{
  "norm": "rmsnorm",
  "norm_eps": 1e-05,
  "init_std_o": 0.0,
  "init_std_down": 0.0,
  "optimizer": "adamw",
  "warmup_steps": 303,
  "decay_shape": "linear",
  "batch_tokens": 32768,
  "train_tokens": 255100000
}
MLP neurons of a small language model. Each row is named by its layer, matrix (gate and up: input weights) and neuron, and shows model dimensions 0-191. Each number is 500 + 25 x the weight over its row's rms, rounded and kept within 0 to 999. Numbers have three digits each. A neuron's up and down rows have the sign that makes its largest values positive.
After each neuron's rows, "fires after" lists the tokens most often just before its 100 highest values on Wikipedia text that the model never trained on.

L3.gate377:528451502533488496538443488471493465500514513526483491513467488448479549493536479529496502518532510468474484516527499501463534524501482456521516484463509475465495464493515525475477492485465500515485482504538505487535501511506473492523497497512502480529481513518507491466508518475473498469560464533469478508513495533472454491484481543483485517479487537500496490458490533477486512467505487508495508521496476433478461500531503517514512518499468472511538514480531499496515506476527527431521507480521482522543527534502464490473476531534481473512502516474503545460512486465546554513
L3.up377:507515569555475502534499491536472489513530507517517486522473515521472568510512473477485470510529492499479506509486454487499564509525565442509528499479508485515536530484474507484533458488488521539454470482451495502532503527474525481501465469517518497513512498475497479467491501520504483486492506519501532457513487487479489503478495549441475481522501511484486524497512519548532505485490484500484495499474445494485480445470513459474558519516528548506515485527508493512509533517471507494523455515489496453494520504501496519501510533495512503512515488463476482475540486476502474519
fires after: "\n", " R", "l", " rel", "el"

L3.gate25:504501530511535528495479501449525535446516490531496500487515525446525568483547487482489491451528481492485514507494499527530489488529504517473468464538508472507460499507510447468519515485543482495504520479479497518518486504520509542469482513485497506492474486481510529474466441472474504509501512479498506519509527499474543475531501468492521494505504539509470535517523513497496511460491457477489495484498489503519462550507477485505503510496500489517494463522489503487560537497495505535567521463519514531448490480542486472466505532477567505515495518486512489535501498533539511459
L3.up25:532508467504494521502488472497496504498491457471557513469462500494512486517481509481483457488420462462482499520489566523491484485558500512499482484535477506485506516515523485499505479490489510483479466472512507513468458494461544515513506487477479503459503460494508502498484544481533455498499485464515528517468530476467514511484539522542499548509461501466523522489453492516487489522532488493523513533515436497482522474535456468512519540521528537491470475517483509510482498528540530477493533511484494495502528519453477506475522469495495446515515526502485489481478546498504520519
fires after: "ar", " pol", "W", "ol", "E", "r"

L5.gate154:473472489496534486567499477471483474488521515500501485473509527464481496533505497482493517473505543484475493528486487517496539528523491492517521508448442489470496534529470511522520524483500464547492527493488531509480487487491543517528487526488503490459509511456493513530503478454488494461515476479509513500462527541487485478468475482507513451514433518523493522478486518512468527433510539499520488542446498485552508495527495499481488512531519495515453516522510534481504539524530497506492499506495475554538477512470504504489498464520491564512484491467487538496485471490541486495
L5.up154:504514528516506485507496481522524486487471514503514511502543515513466514546466515517491517479555512512492507462493512481482513481552524479522529486465507534502505506469489495513485519510538470528492513501543488503526530475479506507517528512494532474473586525470468535528521510471491487484525560493495483488535506486455500536531482481505530449532504500466479509466556466536473505512467538491514509500504504519513510526462458437499536488476477505511502493521486520533485511543497511469457521475464505480471497502540544497464535500510513541515486529458528527495523528502525522525
fires after: " R", "iv", "ar", "ol", " m"

L3.gate219:492456494523507510490495513461480502477496485468504485509485475454492511492508445521530515440536518494520510481524453491517523515528548501555510495481471485494521486463529487492549453519513488509463501459516537452485502516509522497486548474497539448508505458487513520461482473488483525496514470505506499497480495514496483500506478476498503507484467530486502514476499483511521502486583495419529499518507464505534515523509484501489510498475522502523468511457491529450502470526474471512500486504496503481509481513584540509522524487524453486516484486460497540487527514498504518474
L3.up219:490454487492478486476567463480498516485488498492479529512545493504491512532503522488523472518484476472476487509499457481554467518511520520464498450503516466469518502520484493518515466549520513514496510503484512518497535496510484514528445534471492511522521515498526518470508544487451528506517464512497487534491521524509494500516495489478446509497422493490497517494510493466469486498517494555478536537519481510498497444528516543520507527499515491458484520511540495490494470482526529526485544476494521483465538481491513485482489483452514513515551475537499520439513513472547495523
fires after: "m", "f", " pol", "il", " comm"

L5.gate212:480466531492503486527495539510488462484508505467523485533538513447486488532510487488486489530497534501530500492528498496474507466520495458474484459510466522531496491471498533517564508530481492511467530505467471478517527498498491516487477487489516508558532504531489540490501477482486497513498520487465458499486526490539510506533482489545485454531511503503459535460527550464540490472556464524488497551519512483528522499495515483533506492498524539540526462520520470486494524500565450507538477521478503498454499505479502466520516523526516499494460505512482499501543471483522532505
L5.up212:465520496474487475503518510531481489499466490503450492460483486460527518482482537506505502505491520539492475500475498505484507447496526530509474538454516518497501490541503519454510506498444542515451507514502466480512499566495543522526478503540520534521512525568493465506523548469489474478488564514528519489514464451489468487532493530473525514483447540514514502500487538514473546511494499502455523496539488484512538497474513472515497484518517512517507461512531530505523470508519525533516480527478526484473502492499492496503540458454506476494497525487477513527532523495493495506
fires after: "b", "k", "s", "al", "l"

L5.gate32:494513523488523527588486480532479499472507471502492549473495529509513494479517473494436451491498505466502490495481530504501547525484523499488507496489479508482521516459505532565457537487462519486443474501492504516509511519527529515493509479478525434526536473530490522524466480469467518478503484534483451491494522465505475506539487511535506497532509511500521506463513501527498459491567502487494513522501483475522522459520502521479519539499535498513466509471553483482515509538502520511508501455471476515494465486499490495493513556514477533468514504527493514497519466485494522509
L5.up32:502486446527499500516532508553493503524538538524498503513440514497509515514503514496497501542491510492503520465524498480479521519500567528512509546508504498501522465462558500485503481476513524502526500518517526507529474551515476463530487477517503470523498509498505505524446506489502519522547439516521531515514460487551522532480485519455525492524463522502562520506490516480542512466510500490480486523488491536482491536455521497519519504489489512514487493483460532450519495518497504516481476488486475482489449520428527488471449476468507498528511519493510521468516518487465513485
fires after: "l", "il", "el", "ol", "al", "un"

L3.gate137:471505518482463488507506508484507500510523529475471524507516499499517518496484483468532496446492525491501510498529479522529520516521552515539472519509482519459450478499467498487509493517519505528522458479486460468484489462533474482454507537518530522550505505561506494521509484501465498540482512480492466514516524504488532508512495481465501504499470507539484483495532500503452450523514477499453474489518506531518479502503473502492536485462486449528504461546496504517523483488508535442475498472511522524515524536508469475497541503486537518441479423521506514480501554479522500485
L3.up137:524525549468506538481518509490468529493550464506498451508489530522481531531506493506465520502554516499511464477493489528534465506560548491464454477488477458484506503523519476486490446503484492480518498470531497542467514519507480518510500476486530519478503547523518487544520496486508540483532500537464484537494483515473473489488450493530501509525464510549498520495530500494459455522469501506463473513491500492532505506475501514504480475520436510501451464465503512487499463478470460511512491534496506497530469520510497510488502489492481475536505470506564506491523521495515500465
fires after: "a", "m", "e", "ab", "le", "y"

L3.gate347:515529494520540498514500466461525480473483484513478518503504485482471499510527552500476495480473522495522481492472532504521546489502474507508517488459464533454485500510485467478484511538515487500558453508526480505510504472510508529475489475509517494496564472509478514486496489540508471534506495528513480505498521503497549496499437470460477482506461501506492515483511472503473511502468540471503559497505515492505543471493472502503543478512565489524489538459486481458468495533504489498512493475533520552456456475541454547487483511517486508475466500517545517505502453504527527518
L3.up347:497506502496474537577468478518531490509461540492498504526487500525477504523510516468477509506464499476453480508550508482501502506542452508500519483548561506500482471484513530502508529538471529489489502492490515502503508505540526509495443501534462518488512501467517498442470476508511491494461506493451511532489441464490521477497555498505483471551531466507494530509533500512484496501511500484506491499506519479493514460500512477473530500522510492481474519491486496498509510477505559506513497512477515496497468461485472495480542504554508505491519535461456482538448508556533460514
fires after: "an", "in", "ag", "as"

L3.gate113:510466494502553529555499497495476499517522490545476521516507524489491476474518463492450462492489526487519488491566505560525536548497455519482550454521477485496482515503491469545515489514518464460527477526509510496498498471550497530478490458529537499491523506498508498480489507463499493499505500470467466497477507530467544471488494487537538467467470445534503523477512500477508462482507511477469540510512488483516572531513482496454491500514504552505481494480515518478511509503482508486504499465518511513484474488538485523529463502474485479520505513451498510533505472519480487485
L3.up113:526511514476560491534473490502492521487554502477486458511498529476497479487497500499501553465482482516547521519459511516501541514457484503524537468507494551478485514508481501515466526538518462518501549481564527532496469476456482510517519556473485479517555500534493467495480473501503529504500477551474485493518490551542487492503533523505535494485497482488470496484509539499536464524522478524509512515495514506497494513487543514558547494477479534477506514531484507514469484536467506510504480494509462494506479494494503499466490517495489506487483476452515454487514561482484517470
fires after: "ar", "an", "in", "h", " w", " wh"

L5.gate100:532460454522533493479479493461483510535482527494512513490433487489508502469491482459482509488465487483516511518504545535467540505514484552515497504519516503465478517542470499448514503530531458454480483527513511478525506495518509517511497467527481472496517393517543498519448468523497476480499528508523508487473479458471521488518508500528516500523491483523522485490481494485491516495477513476539475486515498458480495480449465471488514517472531473528505462494533519479521510518488496504488465489473528515497467523534492513489541500558465469494511507442506508513487504490490506498
L5.up100:520474460533480504483491481513493512516460524547492481541481496510503498501523479524515457516485467496521502510512524508532506490504470477510520493489480469454482508491501477489463458529516504500471520508517532487441482449451512489496510470463508489533514506470518526479479490521452505472539488591527509477520531489524450529568499468555510543498482524523519460488525472504506495457507488509532524502486534496479490510485490512479504504480552498481475492477502503477524487507483525489492532499465526491474462539503508519557483462476472533514478502539498513518524462528495486470
fires after: " Ch", " l", "h", " h", " L", "ol"

L3.gate1:495498495531506493507500537503500519504526495533499519512512473513533545503522493471467465496508509501510456548528498539515490479521484518492460504513456466520510499486516539509574495528491499472484499469453532506508495480524483489499537466449518461465482497525516496493473502480471492480508500493506485488414494552482462499517522521513472451527484506478533504489510490524530505479497517501464498496497483487531509457484519524516453483498468520505492473499493519490474505452489434525515521496506550441495538534502520518502479483493532517522517500542541550530519537532523494466
L3.up1:485547476539539523468519506501479510490493471499526471487529465529483514452557481518479497500465523459519504542519488464526458437525512474468443533501532470513504455486513538492520490527534476488470472496498510533546491469491463476504468510503563475489493503519503496519480492499494465495499488501490499489490486497513491449503533491490506501463465486488544473497471490482474517477478558507493513483478474487479505517521511490498488496524495503471526453487478497523505506468479462484482505504492538463510537514511535551464454507458466500504501491561509500535491541486467504499
fires after: "O", "m", " Con", " m", "\n", "E"

L7.gate143:504501545557474478481495494533482526495501469526497526479515516531507471510514508486514506464497484485447475479506479522478525474538504497460512501479483512500486498467445489513566525516520488497455473516504496487460495539525452489468481532504496476533518509543487526514433468503493537498540528528511478474524458451523492452525495530469534445452473516525521481520471522469508490485539482514508520511495532520498504495500545499471488499512506474516488478491486515538453491496493485511464484477497499501484473490503503535496541535516511476542538477492531491517482511446471511472
L7.up143:528497547546478523470493490502476489498540492470495518475499491488528487482480473505527492521472496473456525507484456498461493484546502493473490495490496489496448497460486516448526511499501529458487512521489527511464498504543507466528486460495475475480527484511488474518448498449487535513537540475531507464497483482477502494524526539474499467458469498458515499502453469514505512497537511515483503505492525525481414465551512504469473508504497463531482527470465540499505551540490498497505515493528502532460458514496475500516514524511535508524493485478496463520531499474485483526
fires after: ":", " |", "$", "2", " 2", "res"

L3.gate172:489493450468538482540459525528490509534545507481518523497480505484496475490508492507461519464558490508511451510470492509474477496501477482478452546473501478466495481467517500455544522492462502499549505506520558472516479506517516490505532498494476506468495505463520520524472496478483535495504527522507459500505472492485483517500525532516497486429515553517504502526519469524489490504561529438496502509536536487498503495491474497474509497466490487534511537515486496460481482501491463496543486525432456494494487484491492488536555510482494485524505513507485481555509494521513489518
L3.up172:526498505506526456545487482447533490478511495491493515487532542492541502482512547493481520510517475533480456525518425482503502497490515478503490477512481527437531493464531550467554495519486463535508478497481522488483492481513508512479512530533486519499515512464517457507543480473508482499509512498461511514451493531511497485509505494480464513470497537471504507537554543507496454536515474500553475474514531482503478486515496529498545496478527510507537515530494493500480473498491461455472466517539532477458505492507491504529548470471479476502513478485492489491472529490506533520
fires after: " w", " ra", " W", " res", "w", "we"

L3.gate302:541510500472510521490502506471548458469496466495526475492485471470457461476495542497455464490497507472518504496492492540484517518492496497463515490514526536500515488519476510510498499504470414473499484473462548461511495514483499498511529476487471464503503477459504491512472505494541487502490524483551520486498484482512530476506501506475458482489479491515449466470536501499505481498494539473535504486454491456546493535547525459498512513520525523470486502496488478522514478519486524509467489445499511492504510502525491489470530527541531525464535479444537452499496542484491521462
L3.up302:522489542530517503486504500498490503560488462521510502513466507513472527471475540510530508525530482489541527489485451504534482534513477466487469543518475503500442465516472534502493499494510508447501509483504516471496497509526506467479538453530461528473483549517501488528477515486503472472492465538488524478554544465465461488514488489500524524485513512538508489485458490513501513500532523488531514521450514506536483479514498499496442487507484506503475490460489484497482475496492473480455495533477520486494529486433524481468473529472522447489504477511512502478533501516484545535
fires after: " he", " le", " l", " L", "P", "L"

L7.gate211:520510506504524506507514499517516432504540560515474514455472506455475483482474494499469494501514542538475505501519551469509517466504487484489533491532498432487506504482532517518494501517493512510482480490442500560507488518497479500493475469498517476465531474543502508487513493479502516473486527501557470414494514500464540507499482496513434506466494502519482500497493493526510509445487490487453528509453509520494461499485516481488470488514486490539507504502498485488508523469471503452490507498507486524534532515503492503469523491523490478497555491456503497525488516448507526551
L7.up211:515466467531538465502504515481494481482545496523483514532513465503480483491497488502492515457500514500479522468460541524498473503465491496447502516455543462536511518483525494469523534526500453501491483511460529484528502485460474490493475489489524504531494487520534471518495477518509512471508467492542481467492503479512500517484509508531482485494519521481483508546476488481519528492506505481507513556458488523504525500491482491471491501520534518498466523503481490518515508542514527451476494484498460552509508447506543490518447488516492543494529465487517505524512486506530579588
fires after: "p", " p", "ber", "ult", "m", "y"

L5.gate85:528479479494499507489453458527464491473504515511452455492498483520505487503504506489457493476548499537502492490541503514500502546518536470499519494423487501454493490532499471478532517481488470500511466508507503543492529492494512548498521450473488517507504469535495518512506474499477502523491513464465524500460481491515473488544480517486466484491501497493478472504557464477561515528487549454496494462525503481455468483534472471514443490465529527474481494460522504484530497471506512481495515438491492497491520489508520539481505481492521509490531516505545531499550494474485513487
L5.up85:500475514469525513455521499527495535478539536484485484492490488504532480531471508467505503495517481537540483534488523543477498485478533509517491463472480494463479483528513460500479505534467472494506486483466504514496497509504516510535518479494518480505495450498484518488477485483498512524508511516450489500507500472461468514468476545500464487555507475476520546454496446459532490502495519458518467456487474524493509452488484509464522477531463506514500543503533493552551501474541498475458490478545469470461556503542499512500515512515509492473495449487530524481495497476512525490
fires after: " m", " o", " l", " M", " (", " f"

L5.gate322:504409518594496546515519498481482482514498504472486491505543524482483461521496480509510510491561482491497522463510481533499524493501503503531471529481502454519494499526506512533497528479497478495470499507529491461476490517516535501517481498507496494479471495485489506526527481517488478502506510467504490470505507503470525491487491506496482477515513492536481487489496474494488471526463489514501564508463459521486444456529470421500452541535508502507488491545483470510515488515512508508481519469516529485505489518465518519518499479540483497549499489464532532509530514505544560525
L5.up322:505444472586517518547471505469501528459482491502528498484518524502470469483472508515520553478467515485521506489499464518505523454501508460504492524483473498511485496503488542476496563505517480497499458488522474457512481490517521422488487511552504495504504517472520484546500510473535456500491507517486502484530517471485515457510472466541534527489532502538491473519478478508498490512528500531513535561462514470486511500541518513465529505499474500491503502513520497488501488523528551499488502499491479510522482513498514464505567501472485502459494472492510481497516520536526530529
fires after: " or", "um", "i", " R", " c"

L5.gate182:524501521513536468494516509499480501469494522542550467497498477463472501509500464465523496452525519527510511513526486527495502472475507487514492451463493486488499467541501489479488499519458512492486477514496549463455456490555494495496470488482518498487426479500545507464521462514505535481515487523495460485513526487525514447548520489521442478487491466471506522454494490500530500525486506506519504523503509495520479460513475498488477527416512518509463522464552487493463468484550457486488514463525535516511496526502535491518512487493514505486512503504499531526498521513513508479
L5.up182:547527471464531480477540488497516516517433549482509482478526507491502498547495487477541521494500512510510485490508533516490476454417476505518526490488512440480515487548504479495493483514436524473543519525478495500468518483533500477499500529500460519469481496503548511506476509563524513478445496507565463499525500500512528487506502475541457483496531467458497481461496486499537520526526541505510485505491509468504495492482465513535468463511493523498506514481536472462488499483523484463456496490499506505511494507517526488468518507532514520481521496529505531522505487515495520506
fires after: " p", " ex", " P", "t", "m", " d"

L5.gate172:511450488547462510511525513529476469474500477519518517472471482483469522509529488457497485510537528478535508506505534471493467495489487490525496497485502467456522486517509548530540500485547477492513496476483486484550525500555489497515483454494514459496513470553507518524517489515501475541504509512496481515474506514489470470507458487515452524478448507524471533498516483505518536460520485468462515499513538464488523498499489466474472489476517468486483507482506505519493515491537477484550484544520533516503462523509501519505518496531467513508511504563484515568464455488531534482
L5.up172:492498459519486506496511539464496472532515477491489526489493440539493496506539459518488483527487526512472516528499512532520500501496479479438515520441483527496494506492504516471557514502492472513516455505478532496511490531481476499487465500508425491492544512462528471561475491516506491523495532523527511496507485506537526493518455445492499489479482526486453535510486509456507527476469471521451502521509539507524519489502484532507484522495496498503503467482463462474457513502517506513534453520524547541457493542502529471486480515447520489489528520476490491504499514497499521483
fires after: "m", " E", "ch", "ad", "p", " m"

L3.gate291:492466512526491503549475451525455501505515484526491488495526496494484454473512496496489488480488517514511491462477487527521552495510552463503458464475468478514501476541509489519513543526460480491497513490493512479494500497477488507477518499483520477430538474490529557480507532521504500532489506469519484496479457474463487463499499511468522464474567462498505471498498493559504489465499496447536474496498518483501500476509521498455494513454497518501497502491540538499461483492506479478516483454484541487531475470539519523509487544500497463465494520472460521521527515464483525483
L3.up291:481503491473474507486481489479517503509532471496509486504467479527487489470499542468478526488541526528490494515472482529510514484542522471482474503511520523454501517507488511466532546505508503537441512524467508534471496532545501540505496503487496532530514520488483472461498499516485518492484535461457513502480501494512514516481487520535486517490523491498488518569472446451481479501501482420504494473529575544542516498509510468492541470508533494522444499530542527485522487522487511512483480482469479474500522465496502543515494499480479480484459462488506493484477538471508477499
fires after: "ro", " o", " al", "m", "v", "cc"

L5.gate371:529495530470497501496490508494500457470475504543510468460480498477501461494488504498487473480527510514457505521507505484516498500494490466495492547467517522475469506492511487512505500506473531525545444537528506491470492486497541489526510522450482520502527492505508534476516507512506500485458516520523480503507514494530472548564485471512490482496460546518496526499490472513476537468539469539477558540477515489489517518523466513450484489495508559507510496506512506475475512482563478489573503448466508558504494507494493499508516528519505518481518555471496506508520480492457451520
L5.up371:507524516509555549532522532508505479515488547510523445477511495528525495502538522482487437468535466527491521470493525479471466496494491458458502529468515473468505498518492470506539506510448533505490507505459534519506482472489493517474498498461514484505504486484522506495483490459495482454551514492527443472495529504497474489498515500476486536515530498521480515464526495528499544462518508523505578526486434513512438490495493516490553517475486481489500489512496506494511506499506498467492538460505497489528506531525472507518499508501502490498518542495529482500549509562493487491
fires after: " P", " the", " p", " T", "ic"

L5.gate240:525489497530528464485507499462516511543488505476500508499489437490491471527541509511508508489520515498489473498514493496462536497523460524490535486525515509469493506481476502433562535553448512501507519519577509515497482539527517492515478493493502457521495537437493544509480463478491496510510503511475479496491501505538465488492466524447478514543472518509502527529502485501505539488516506518555538497477525483537488530469498500464498496504509471509492527489503548464475534480497485517501459510540506488482540502529502530510503507491492482500548471559492512463511495495532527510
L5.up240:511475514512531459452470486481510537490456518500495483488519483477518510521505492475491445496531472497444506477519485506487502487516508473493524449509537418469462520513447476469531512515511527475515514454553494524469501504492454521516455507481478463479446519492461557499481488513501495473501480488466476529517501509525510491523486510486448492499520520498486474505549506486522520455526510525506551514480518485495473487488555465499459505520516472502522516517531505524539511492527514509501483510503509488474477501529456484530497466491509495534483511511494479476526499477528549525
fires after: " 2", " 3", "2", "–", " 5", " 4"

L3.gate50:548519467519518474526460526519517483500524519496491503470496455495474483453507489471476494506469495500458456490506466511469523505515485515511504486542514518513516512494464509484478486521470520513510507470496483496514471530499463528502559491499538462491496506512470485490488484472541505509525497505494459481475517505543506522491507509485469481462516506523493486476486512503491462492468522478471578505457489534518492485545501466517502496499549460484498535536515474492425518513557513505536448502528465473494502490538496461465491497502493579449524476470490495513501505481524508515
L3.up50:488508485461542461424483480484530487505501509506493519514504512532475509472454505492471547487488501509503516530471553487487517496509486511524493469499477526496489505497534458542498514492465526505519550480540465481521489496477450512516535547473486493519509521489516540511492477503501497493514472516519519482481566473472504490577487487476474480523504472485498503475508515537463510489532477470517521569498489493485534504464525458516472519515515458532441500461474496502523506528529497505549516478487524496502518500541534489532501515501506490501501522511496455479512469538489516538
fires after: " Th", ".", " Te", "et", "h", " te"

L3.gate149:512498485514504502508457472518532494503488486503498537471489497502487512480492523458509476491496509463478512468489545495535496458534543536517509473492478492441493476512465515501508502541472501519474461483486524546542428512473507541464491525516494502527479517464499509485489481468508494503538532514502512487518449490496462482515534496498497455504545516502509495492508502516499529522502535467495491518498471496454487435488497485517527505488526487547546481439523496518525452535512511499509489527490463512475478510496488533456504555516532518451522474496478511486480455464455526511
L3.up149:433472446484503485461461476476472497502492503502507507538457514487504528495473556508503528516478497441503500517457462461473505530475498459518506523555563508495484474489499497536494522518562496471513489511517443536465508512493516498522527507484491499518499481511463544506487544545484494482526504499507530463506543483510490477491505521494479499499516511495537530504530515470505517552488526493457501476513522503469471518470484523504537480500503499488511542490517505501480484477493540446478519507513490513499512431464488536475507520533514524519529465501513498472511505496491478546
fires after: "ed", "el", "ol", "s", "rib", "es"

L3.gate181:506488487505520506471515452520465520506493514521495488449485446479483528529502494476481530490535530500493538481537500491485499531524504502482487449502476484505511452473498527428538502536497528500496518502533491562460507531505491504478492504500522476467492486524485503534467507509470471499528525501483491526506480508532484483549440508464504479497518468525516482497460464528523462499539518449453508512517474506484480484469540520477488488459499478504497505477534507501456529498513478455482481485510495516509535488541494511436489522484475508496524510481500536471573472491483524497
L3.up181:479439506530497450515503491509485506470524501485513498497460480504529495485461520475501513523467528543476509514514503464536478444494512517498526475514472541465524552464503489487463532566476499522445468523521508501532524507495548472480515517509469517515529501513519477477513491538526495515498484528485487433507523498515469528496533482501487449485475437517535458515535514541488506513504502475501501531504471505490507496540533486461492522496513506520508491444485480528502522517490515532468477492542471457491506519472481544527479508478490502496480515497516496483533552476493502507
fires after: " l", " f", " kn", " d", " r"

L5.gate239:477498564498551452515511504484510484556526482520495509514461472507524490482499498488491481498465490481496477499491523524454540520475498522475522474506502462478489488519506530500474459487519483491531491504523501512539508506522512547493500466488505490490517495467481498512440489514488502539454499542513487522503493504513514483480472533493496500445468491531474494479512498485498468479546557455520523515500523532591443544516556504470518523466502504505512473487490501487510552495512499476474488455497481486511491511467468543529512492491517552500500497508498457529492489507535482528
L5.up239:498516535535526507506508490476505519492454480459481491493470529514513522519548511492513534478469504476544505547498512488489548537498466536482479431464516532488522537463499493469539525499499533477476502510493512519467473523468527539476507516506542451481503487478494498481508502540469501534513508486463493551502501499506498514461519525489496443511530439500501506520485524505473507497501480438467459516517505467466501507477486513508526504497486540491473501483465489497475471522506512542515502498516482483478546496529449566474505550487512475516504529486496492513511523519457517480
fires after: " ch", " Ch", "an", "ul", " ra", "in"

L3.gate97:514519491541529488529486521481523514533501520484538453476500486468486477490507535479476505451535528477553484505535519516531481465537512557492488495477478512496546486499525500528485500528462488486523487480485508496534505533484511554475477491466542463486551464482465514496466492489535498490461492532515488491455521544497505483494490495514510440510480479503464459495502503514494494518541499479497501496551491511505496481546520494468452506504465490497549470474512473517505524497555472519542469524471502529517549510521487516511521515477532523514499552483503497536506524509500500455
L3.up97:517482460483496547508568483515489512486528512516505514490474534500538486515522482517485510491521526524502493464489512490533448490449471492519532499469503502490509437527511501493527534477497501460461528500556542505526504455533501527510467456496494496511477462528515526498514481477476499504495564494527486465539510514468512457493495493561471480505493465499462461508507499468537513511513503521495474509470537495496505439488535489483525538497486505499511470497483510500495520506510513504500504530534501492532467475502504483460499567514514496502511486492473547572506467520533519503
fires after: " o", "m", " p", "s"

L7.gate202:540499499506527491482515473462490508488498528549426509522459488480511479498509504482471449498480476537439493508527504523485500515538548509484526472523534503497477452482527490486500510522523505517498489497503511518492529516511481507468473489503516471488484510510517488500518531504490436547489483510469497506496508510594490447524509450507531427498513512458535531518521450529492515484516500538480555528490529529496489491519512470494511537516476480491492492491508508478468472498539494460521492473487513510486501498493512492507452480518498514495513527488526494527563527497525506524
L7.up202:550482469551536463481490572478511541504530505555518511525485494517460500499519545516544502500517530523533475480502476515491528494531541518508533509508473535485454476506515479512507498489440557523464472501481488475491513522455508491523457488526463517486463556510459537504496516478485518514504524524467466488495516493511497499484512489473465489506487475504540482496453511503489497523471517528480526534522482490473467507461500534503526500484550479508509516485486447543511534492543471495510510514501485496499463498536475489505542521529498479484520479494517458487482488515479487515
fires after: " H", "th", "h", "t", "."

L3.gate83:527528487518507481523495490467515481480536503470487524509509482527511478479495471466506535502459513507520457481534482539461504487515516495516479493490462465510472501510520459439490531490484492557473532453492548534501484486489479569494481519460519482525532475532516528526512469490554483522530539544510497532516534521505511456501512523485496522456499501528455512547506501520507472517496503483494520485538536504545446490549499524481475514481508490510524516534533469529478504511506436495503501486509490520506492520511457486493532487527523524503528511480492474480515522457493516473
L3.up83:520547481504482494538487502538504480499534511495482488490501511498463524536516474536467510507469473477501490512516504502520502525537478469445454506466515510504519544503531530475496475524532517506509446505498491500536478473461523490486484495490477517472576490520502494509477479493485537506482458532503487525477485489496472492541515499526517512508514518512491548529529498496503492492500457505548475494484522493537480488551486519478544482532518571473483467498445463529508504489481481501519486513504553504494547515456496496463486483506497466475572526491518534527505551517512493480
fires after: "ir", "e", "re", "le", "ro", "ie"

L3.gate372:489465503517500513525497455482504499484511484539538549455473497466520518479510457491531456513470508463471473524537450506484516523506491481517489469471502492516515483525436467502526560505511516520525494461466513496496475504498504547514474504525524483488479534505483479497533517486468456471538459461524490458541466495493498460479556473494515509481504495482502492503510520468493450470551488493479529487527470519497517530525501501479504515496490500511497476450510515482506481506479527466537493456484545499452499489490513513460478510497523509517519511502509573473508474491510547495
L3.up372:529505490518505496472486533476516498524483508498506500500468524513500489497452500486503500464510492526512485528503487554453514484534529502527517484521482503519533511537494438456494523453500511492449515490497499544480510482441538532526489493520511521455531518499520533501494503505485425527514511459515571497538507474466497521491499488472552464523523532510499473502494471505499460481504521493519506507482456539491528505459452471524515494512495497544505460515472529524503530509517503507528528500493532461501481523493504494457494532518515470466458523506501503496453559514489522518
fires after: "an", "W", "ar", " Car", "iv", "E"

L5.gate253:483452492540481541519459491566479503498549522535496537521471500473515472522550518519461505499514523497496506488496505490466491503489498494526492464466467544534498491484452526470507533545490517508497535489496511514497516463537502506500474460518481506521552506491514504546485457494503517472482510465519498441508501502493513470534484509520514504458479534501476489529463463532510468448541516469536506502474486487491518522523505501453501497499549512511478510519480535468459481504487463521529456485518455515491476503551498488493511463508506480523474483484544492483519479488548519492
L5.up253:486455498490531457459498540444488468500545437491466521517525542493530473540519515489486495434499501523461463524514500515528534494527485511479473520495478552506515499500532477468498458513484472550472501477493534519520503492481511522494502459512463495482494509501494494494476502489481579528492481533497459510482507505488448486518481483517488504504501487516456502529506495490476532508476542476450553482502531522568542517539497474471501533490523490493509507532502502507507498501489535539454538511496533487497511540505462477517515496507505483488516523515492489509480497503519474516
fires after: " w", " W", " m", "ew"

L5.gate48:518490484464482483532527520496505478463511486492462537473514559485512446484475452454529486502493488447509482507508517483497456436492517579527502510504513467513456477497511520538479479497532503504548531515513503495436485513472460533492435485476503516508501524524506472504519462446485476490550483496506478504497514494487516494514527500468492486507537532484475525481514438506505467460515523455521492511501475496508495544500507483500481522520537504505491532500511503535477522505501497460521516487485459470513508520499455500496489494512493488490520495454516466483492529455508516485
L5.up48:520502489521547483493460480545564500545512497472499446527501531481473494504492479470522478512529480463526475430466486484528440524497515501493493462476458499460515537484484511483493548497496536494477483531487512497503501480453512507469501529469544486480521489490471523510491478457488450487520501498499469507517475546499501456496548518459524499544510503478497457502514499508514515478506452512473474480486487490489454497533507528477547469519514493497531499479513474510500493483494539508480475484506531499537495481476495522508455507438506516478454495467497511497506506518480525532
fires after: "i", "od", "o", "re", "le", "or"